From a checkpoint of a small transformer trained on Wikipedia.
Size: 20 layers, width 576, vocabulary 32000.
Architecture: rotary positions, attention and MLP in parallel.
Training: a variant of Muon for these matrices, 1393M tokens, 5314 steps.
MLP neurons of a small language model. Each row is named by its layer, matrix (down: output weights) and neuron, and shows model dimensions 432-527. Each number is 500 + 40 x the weight over its row's rms, rounded and kept within 0 to 999. Numbers have three digits each.
Before each neuron's rows, "raises" lists the tokens whose logits its output raises most directly, leaving later layers aside.

raises: "d", "v", "dis", "station", "de"
L16.down1013:515491475481491457577450468567529525527492488663386528545496491588471472496519480544487523508527522523455596550500484473487514444458566553526552493524557432524422504475522437469541537484500542485444480464518484523538479539503471509478487511429472585551461409413476556473484531557622498469

raises: " editor", " Director", " founder", " director", " professor"
L11.down151:573392475500478494534504435460521540512507520544525481612440519463499475452499557526491497466498493432572502559586521551531532532534595510512430498520429470524551505512542522541541526451483482496525558514502502492471519528536512362509468536545576440495519502525547501537493472425490532487

raises: " me", " my", " [", " My", "san"
L11.down2081:517485541472440510519549506511445471510470471513404397444494602517512506508547467501472525469471510566473491480480497445510503458524495470538564412485549517493580463474525500474479465446498521581573501511559570520458480576399533487482482515526446559471477538511516498558550522540542464458

raises: "istic", " positive", " more", "ier", " negative"
L16.down1221:483502464497394505514473498461529505570488540525528532512528513490485514531492485493448571499522433484520580489529429488554444506511435485502490493509526543496553505554484468496513505479523526396481504466545488480523538391427543462512456426492502511462445522567571500572583515425467540404

raises: " August", "May", " December", " June", " July"
L11.down1245:518433518500536528580521436477495531477534506564519485522503547484412443552488580492610469370542463460564527529522455505537480572453553547536557481512459529564464511483443540449431527499471493477508458462480503516412515469533517505514487519501492511491510423476498510493498494490477517521

raises: "century", " century", " era", " generation", " decades"
L11.down458:489471391526478482473483461502447565523433485480569500504533505515473569490591535429462483426524482486542512487561516488489550523520507493479422567493471570585480545529449475521494487519484477483484531494573545489486531526484566581431469478520538495443513488548518513499487546459462566475

raises: " participants", " representatives", " members", " officials", " leaders"
L11.down860:499431588558468516610463481516488479544543516486538485575529515534556505472437465505469510526489530540498447545488533548510513478528503523490416562544498513500536494512482464526512495475468509511523503539514505399466498459575549490517454502505505495499527570447470515458507470504492532545

raises: "ting", "med", "ted", "ning", "ly"
L16.down2208:469494559429474442514459524490458484507422544476405527533448437521517515508476446485533577457495563543495447543479461472499448489442470494526592433548452528487536448486393504480532509490427473500521504523553495524492535390526436511534443564523602514555501436471506483444490486514455502491

raises: "ar", "ari", "cken", "ison", "ici"
L16.down1429:483547514528522453500515466531435505494472509514477469556515551439486518585506467497456525466483463485364486531524497488438460507476491583583469490502474512525516538491502545452543502468543523514498510374548449526504479565427466459494532430434454481496529441518559482490485571483503551498

raises: " missing", " coming", " going", " taking", " selling"
L11.down1051:425486430470553517505549488467472544503457432473527479453479481471484470532458528507521512568523455511518474579493536502474490435485482464518588479529598484539580506512430477535532490446489433535568527521588596474527507535579453473501514459538443461486504525542459481483557515443480493514

raises: " terms", "ivers", "rm", "nce", " term"
L16.down951:525431454447508523453474521534476501521515533458419486498542545541496525503530533474563487452396501509509490521533481458481449424512450476493474479481473491494492502502441526570512468496445492383513486539480498484557514569455470529490465561480558483483556466503540483466529491483462486502